Weights of a small transformer language model: vocabulary 4096.
MLP neurons of a small language model. Each row is named by its layer, matrix (gate and up: input weights) and neuron, and shows model dimensions 16-143. Each number is 128 + 32 x the weight over its row's rms, rounded and kept within 0 to 255. A neuron's up and down rows have the sign that makes its largest values positive.
After each neuron's rows, "fires on" lists the tokens most often at its 100 highest values on Wikipedia text that the model never trained on. A number after a token or word is its count.

L6.gate305 [154 144 141 109  46  66 140 163 133 114 159 137 128 104 152 139 168 119 118 107 135 112 109 111 124 102 149 180 106 152 130 147 113  84  98 113 161 211 130 182 180 127  31 141 142 156  84  77 136 114 147  92 130 101 120 193 118  53 165 107 174 105 118 108 132 134 132 155 139 115  58  91  83 161  96 158 140  99 141 120  96 115 178  95 107 145 114 153 153 109 148 143 134 152 191 136 186 104 161 182 162 117 139 113 120 147 109 115  95 113 143 102 130  94  98 161 102 126 108 112 102 159 162  66 157 144 147  96]
L6.up305 [102  74 111 145 170 125 149 107 134 134 128 151 138 127 148  90 136 114 114 143 176 143 121 162 135  94  87 179 140 139 220 113 162 103 145 133 158 183 151 141  85  85 120 113 136  82  97  33 119 143 144 175 139 134 145 146  82  98 145 117 120 255 169 114 148 194 202 146 152 159  91  89 115 113 152 136 165 131 132 131 100 199 127 138  98  58 100 133  90 117 129 148 135  53 138  93 129  47 115 122 161 106 137 168  74 102  68 103  75 112 119 142 122 128 173 163 141 117 126 143 118 174 138  96 138 143  98 110]
fires on: "| " 44, "ag" 6, "u" 6, "2" 5, "00" 5, "um" 5

L4.gate459 [209 154 108 148  82 200 196 124 157 157  42 165 145  15 156 174 158 146 134 197 161 119 144 125 115  85  96 124 156 114 114 107 133  89 132 120 135 173 167 108 204 132  82  92 130 151  95 130 155 105  86 141 171 198 107 153 100 156  45  67 114 127 113 156 123 129 100 129 130  66 121 155 150 178  87 113 114  99 122 159 125 147 107  92 145 151 143 109 189 125 138  98 122 163 116 112 114 120 170 107 110 162 100  92 148 151 128 153 130 106  98 137 119 141 122 143 140 105 120  87 133 182 110 121  64 136 132  84]
L4.up459 [150 127 100 119  94 214 160  98 124 120 137 185 148  72 124 193 172 138  62 130 126 152 126  57 128 121  85 188 125  97 177 101  82  81 144 125 140 172 156 127 144 149 126 120 151 125  93 121  81 152 129 110 120 204 103 125  86 174 121 104 103 123 135 156 230 111 149 107 127  86  72  68 164 141 148 126  81 148 187 155  99 118 165 186 161 106 111 137 147 162 105 103 151 120 157 150 136 152  98 143 138 117 131 176 155 132 124  72  86 105 196 185 117 104  78 192 171 111 108 156 183 182 135 141 121 115 122 110]
fires on: "– " 15, "to " 13, "place " 13, "mi" 10, "and " 5

L4.gate89 [ 79  96 121 152 125  82 151 112  61 111 151 161 145 176  92 168 118 161 152 140 168 135 135 106 151 142 151 123 171 136 158 132 142 147 123 135 141 190  95 160 120  59 112 112 131  81 142 156 165 121 133 121  82 106 115 100 136 101 125 127 127 156 155 178 153  79 133  94 138 119 158 147 102 110 117 153 102 123  90 211  86 159 115 102  87 105 125 157  72 144 139 122  89 126 124 143 127 102 130 127  81 136 184 135  63 156  65 165 116 158 120  88  93 118 124  80 111 147 105  97  74 174 132 151 117 206 171 149]
L4.up89 [102 162 110 176 107 109 129 153  98 103 122  97 118 119  95 123  64 130  98 125 148  93 118  79 156 108 156 148 158 151  95 175 138 109 103 120  99 141 117 150 104 102 108  93 147  76 135 136 138 115  48 159 101  77 146 138 214 148 138 126 162  85 118 157 154 141 168 139 131 144 168 142 110  96 110 106  99  94  94 201  92 151 102  56 117 129 109 136 106 127 135  85 143 134  99 115 114 108 146 172  71 135  89  87 120 136 114 123 165 109 108  95 126 149 142 112  70 116 140 180 143  98  97 172 140 151 198 128]
fires on: "p" 75, "\n" 10, "del" 7, "\n\n" 6

L4.gate262 [ 85 151 120 111 158 163 123 122 163 111 111 111 160 164 113  56 138 132 104 154 108 185 151 163 163 126  83 134 123 110 127 163 110 142 154 148 108 126 160 105  76 167 202  95 109 115 136 173  85 160 146 168 125 184 170 150 120 109 103 153 110  87  52  99 114 192 158 150 176 162 136  85 125  94 138 117 119 120 101 138 177 101  88 126 100 112 153 125 137 146 106 101 123 141 119 148 175 137 116 104 145 122 114 155 188 206  89 153  96 160 132 118 136 105 145  80 197 112 119 143 130 124 144  92  62 131 197 102]
L4.up262 [108 108 136 100 163 121 126 178 128  98 131  68  96 148 106 149 136  93  82  94 160 175 127 146 127 148 116 241 165  94 101 122  81 126 107 120 125 186 164 118 112  81 146 153 213 140 119 175 181 117 141 145 160  90 167 122 147  92 120 162 113 152 138 138 114 123 113 170 126 115 102 154 121 145 142 111 141  73 126 148 154 182 107 110 145  90 139 218  96 130  96 123 170 205 153 165 104 146 102 105  48 131 131 167  95 129 129  96 194 159 114 109 148 193 131 124 130  85 101  51 123  95 123 152 100 145 142 161]
fires on: "3 " 22, "9 " 16, "2 " 14, "4 " 13, "% " 9, "7 " 6

L3.gate745 [ 90  90 142 134  91 190 118 150 182 121  57 166  96 160  93 152 115  70 142 136 134 112 134 118 103  96  97 111 174 141  86 153 140 190 166 129 128  91 161 165 136 175 187 148 170 122 151  97  59 149 137 111 125  94  98 107 159 145 126 136 130  97  98 181 138  92  74 161 162  94 124 143 140 142 139 161  83 106 118 153  86 130 146 111 158 128 150 149 167  88 131 174 128  99 165 132  95 131 112 131 106  94 101 134 144 191 191  81 146  80 154 200  87 132  98 120 142  74 105 144 117 124  99  82 123 162 144  90]
L3.up745 [118 129 133 117 118 116  76 135 255 152 132 144  73 134 119 129 110 112 113 123  61 141  62 134 165 100 108 147 108 165 157 127 145 132 152  84 128 106 121 116 163 165 115 173 153 105 204 173  98 162 147  91 122 110 114 158  91 133 132 207 122 142 149 126 133  99  77 120 138 101 167 123 105 138 132 157 118 134 175 120 142 117 145 119  49 175 155 174 141  82 125 117 159  76 145 170  61 105 152 123  43 159 158 102 121  85 144 135 133  91 183 179 162 114 150 141 111 120 123 109 104 105 110 106  99 137 116  87]
fires on: "\n\n" 31, ", " 30, ": " 13, "= " 8, "of " 4

L6.gate328 [104 150 102 142 128 117  95 118 175 101 153 156 169  64  77 157 174 123 192  87 168 153  97 109 133 102 136  77 156 137 173 166 166  97 151 137 102 157 119 108 133 132 141  80 111 146  68 143 172  84 168 102 124 173  18 126  91 109  61 148 110 151  66  99 129 120 113 119 158 146 148 105 135 156 136 120  45 157 159 166 128 191 129 137  96 124  93 165 141 112 119  88 181 186 161 126  98 117 171 138 109 160 135 157 190 196 176 106 118 125 184 118 161 140 165 129 148 103 104 122 116 171  89 132 126 207 137 130]
L6.up328 [109  84 140  93 134 123 141 100  97  90  71 115 144  95  65 137 102 121 106 132 167 128  84 119 143 153 121 114 143 180 126 148 129 110 147  80 130 164 127 139 160 102 138 162 133 118 103 183 107  88 167 142 111 187 106 116 120 119  74 140 179 132 105 121 169 107 152 142 154 108 118 114 110 154 175 102 107 189 122 151 185 128 178 181 149 179 185 118 139  37 168 150 176 131  62 158 102 136  96 127 129 146 126 176 116  43 155  61 171  97 120 122 120 121 141 132 161 148 179 107  98 102 109  98 133 161  97  92]
fires on: "and " 33, "or " 16, "| " 12, "–" 9, "ash" 7, "to " 5

L7.gate692 [121 134 112 156 143 134 114 121  88 114 179 206 149 124  98 139 144 130 105 169 225 146 151  96 154 125 164 121 163 132 114  75 130 148 131 149 176 163 116 179 140 158 102  86 105 197 110 148 199 132 132 167  96 103 121  72 124 160 122 161 126 109 168 131 124 141 188 176 123 113 168  59 104  69 120 147 101 180 125 174 155 127  98 113  38 119 136  89 117  78 132 163  88 114 111 146  76 140 123 104 180 163 123 184 127 176 137  95 128 122 120 178 112 112 110 154 157 147 138 131 118 116 132 179 157 138  69 117]
L7.up692 [ 98 140 101 171 119 124  74 119  54 125 113 198 151 134 109 154  85 150 129 136 117 138 160 143 101 138 143 160 175 100 102 114 107 126 106 147 124 117 150 148 124 122 162  59  96 150 112 178 165 163 106  93 141 113 157 135 181 124  80 136 179 181 146 171 122 123 144 172 180  89 178 108 103 160 103 157 134 163  80 213  83 135 118  76  40 111 137 140 137  86 116 109  62  66 114 100 118 147 106 130  81 107  79 132 123 183 158 170  78 155 107 105 101  66  79 128 118  80  98 125 144 160 131 130 166 118 125 137]
fires on: "\n\n" 40, "\n" 15, "and " 10, "more " 6, "or " 5, "an " 5

L6.gate497 [146 186 140  90 143 111  96 146 119 116 143 134 115 108 132 132 141  82 112 118 229 169 123  87 118 135 112 147 129 112 131 157  86 176  85 182 120 124 140 139 115 138  78  66 106 132  90 136 111 146 128 196 141 149  69 144 163  88 111  93 106 154 142  58 112 142 144 128 159  84  70  82  61 142 139 111 147 116 162  78 119  76  93 158 135 138  65 166 155 135 154 172 101 136 152 161 135  98 138 138 105 191 124 122  98 189 119 185 106  96 174 120 161  96 127 132 115 147 170 145 154 146 164  75 162 133 136 131]
L6.up497 [127  93  94 109 127 124  60 146 130 175  97 196 166 186 123  74 106  95  77 155 133 162  93 158 131 145 105  91 133  83 118  99 120  87 107  89 181 170 119 178 121 129  93 107 169  91  61 124 185 143  99 141 117 108 189 120 146  98 178 103 146 140 167 136 127 168 167 123 131 138  95 143 117 125 169  94 190 186 192 134 171 140 153 117 115 152 125 106 102 164 155 120 106  71 131 105 132  99  82 161 205  77 136 117 113 183 106 100 135 113 179 115 127 159 157 139 179 132 118 139  89  92 144 115 167 118 104 116]
fires on: "| " 67, "cre" 8, "2" 5

L2.gate742 [ 89 146 144  63 104  85  90 135 135 118  84 199  97  98  80 122 172 129 131 133 179 131  65 171 110 122 164  83 108 111  96 107 121 144 110 174 150 152 183 170  76 139 138 111 108 111  57  72  90 151 175 196 173 163 148 143 108 131 142  74 108 111  87 130 150 119  97 143 133 115 142 139 172 125 156  96  24 123 105  88 130 134 140 184 168 129  75 229 125 103 153 165 153 140  83 117 119 124  97 173  69 222 147 124 108 137 122 113 121  94 109 204  97 163 150 140 121 109 153 138 109 159 152 124 142 157 135 123]
L2.up742 [ 90 121 111  96 119 104  80 121 148 114 166 140 162 125 159 119 144  67 159 131 136  99 161 155  77  99 153 103 146 147 129  87 140 184 145  88  88 188 115  84 144 118  77 113 118 171 124 216 160 222 113 161 133 121 147 127 108 102 146 133 117 113 161 114 210  77  67 150 124  76 148 142  93 142 138 132 142 122 129 100 118 157  93 133  95  56 117 133 124 139 130  82 145 155 121 139  89 108 119 127  85 184 131 145 159 156 165 141 138 123 121 162  64  93 124 120  96 136 136 139 127  73 146 121 161 140 147 128]
fires on: ", " 52, "of " 40

L4.gate580 [112 178  99 158 130 150  92 108 156 160  74  98 161  74 122  90 197 125  91 144 144 157 167 182 156 103  71  57 104 125 136 145 101 175  93  90 165 202 128 113 114  90 117 136  96  59  86 133 161 197 123 135 130 138 157 115 158 131 101  96  87  86  88  78 140  97  66  81  98 114  71 128 126 112 119 166 117 111 143 145 158  86  93 127 118 117  81 133 101 107 131 122  90 130  88 154 147 135 125 165 118 104  89 162 131 144 135 145 150  97 128 110 149 147 102 152 130 106  87 102 161 138 135 105 119 168 165 162]
L4.up580 [120 128 116 160 149 120  59 134 138 132 149 126 166  92 152 170 125 167  87 112 198  89 122 151 110 114 126 163 147 126  63  94 141 144  58 143 147 160  96 141 122 149 126  77 136 146  66  81 175  98  68 118 124  93 115 152 140 133 134 169 124 121 118  90 114  54  48 121 161 166  26 117 110 135 100 144 114 123  99 105 141 118 102 110 197 126  67 122 134  95  67 133 168 149 123  94 172 146 136  76 129  95 174 116 115 161 154 146 122 134 138 132  93 154 111 109 152 107  98  52 128 133 157 142 147 123 123 164]
fires on: "of " 20, "–" 9, "5 " 7, "8 " 7, "9 " 6, "7 " 6

L2.gate420 [ 63 178 144  85 164 130 108  79 145 103 138 162 127 128 159 109 134 152  89 174  78  91 137 119 161 158 154  55  90 119 124 105 191 119  91 121 154 185  49 106  99 136 119 135  73  59 133 149 168  83 123 137 100 152 142 171  79  98 142 135 127 153 170 157  94 147 147 164 119  84  93 114  73 184 128 151 129 133 161  97 165 123  78 139 139 140 138 130 140 148 142 116 157 182 104  57 100 181  97 163 143 145 122 134 131 169 111 103 139 143 166 165 173 132  92 146 109  86 109 173 100 150 205  88  90  58  83 121]
L2.up420 [161 121 120 129 132  79 186 131 140 105 167 113  81  92 144 171 119 117  87  90 132  87 145 170 158 146 166 131 132  92 143 151 158  94 111 131 109  80 160 123 133 102 103 123  80 145 164 101 160  99 100 173 148  86 153  90 151 146  70 139  89 155 102 132 106 166 105 161  95 126 113 145 155  89  74 136 167 178 204 108 141 168 154 134 122 132 127 143 182 122 137  87 110 131 129 121  69  90 114 179 156 182 126 139 127 162 129 103 108  83 151 139 110  73 101 120 158  92 148 124  64 131 139 103 112 161 119 203]
fires on: "s " 37, "to " 18, "of " 13, "ex" 6, "present" 5

L5.gate60 [121 101 110 201 134 105 116 155 126 154 125 136 176 114 177 121 114 138 131 192 184 105 144 116 141 132 128  94  86 154 156 235 148 156 177  82 119 183 108 146 109 138 105 149 126 128 125 189 114  76 113  93  81 141 136 121  81 142 106 141 106 125  89 102 105 138 168 135 123 190 170  82 123 120 168 156 103 100 128 182 119  87  84 116  45 135 161 100 127 118 131  93 167 165 165 116 140 129 164 133 116 163  95 149  94 165 137 120 154 111 133 102  73 163 110 121  70 169  96 160 151 180 147 170 110 136 130 183]
L5.up60 [119 134 156 178  92  74 187 177 101 135 124 130  97 152  70 114 169 131 130 157 159  22 124 109 149 189 199 130 148 123  82 172 164 101  99 103 134 186 201 158 158 120 113  90 145 106 138  89 130 130  62 193 119 116 109 134 126 102 142 175 177 157 164 137 100  87 129  99 101 121 105 116 132 176  86 134 122 155 111 161 124 160  99 149 111 154 128 119 153  95 106 123 126 136 119 145  38 105 146 126  75 149 133 141 124 135 128 115 102  99 131  76 155 137 111  61 125 139 195 167  71 146 154 161  93 105 138 169]
fires on: "\n" 82, "\n\n" 8, "ust" 4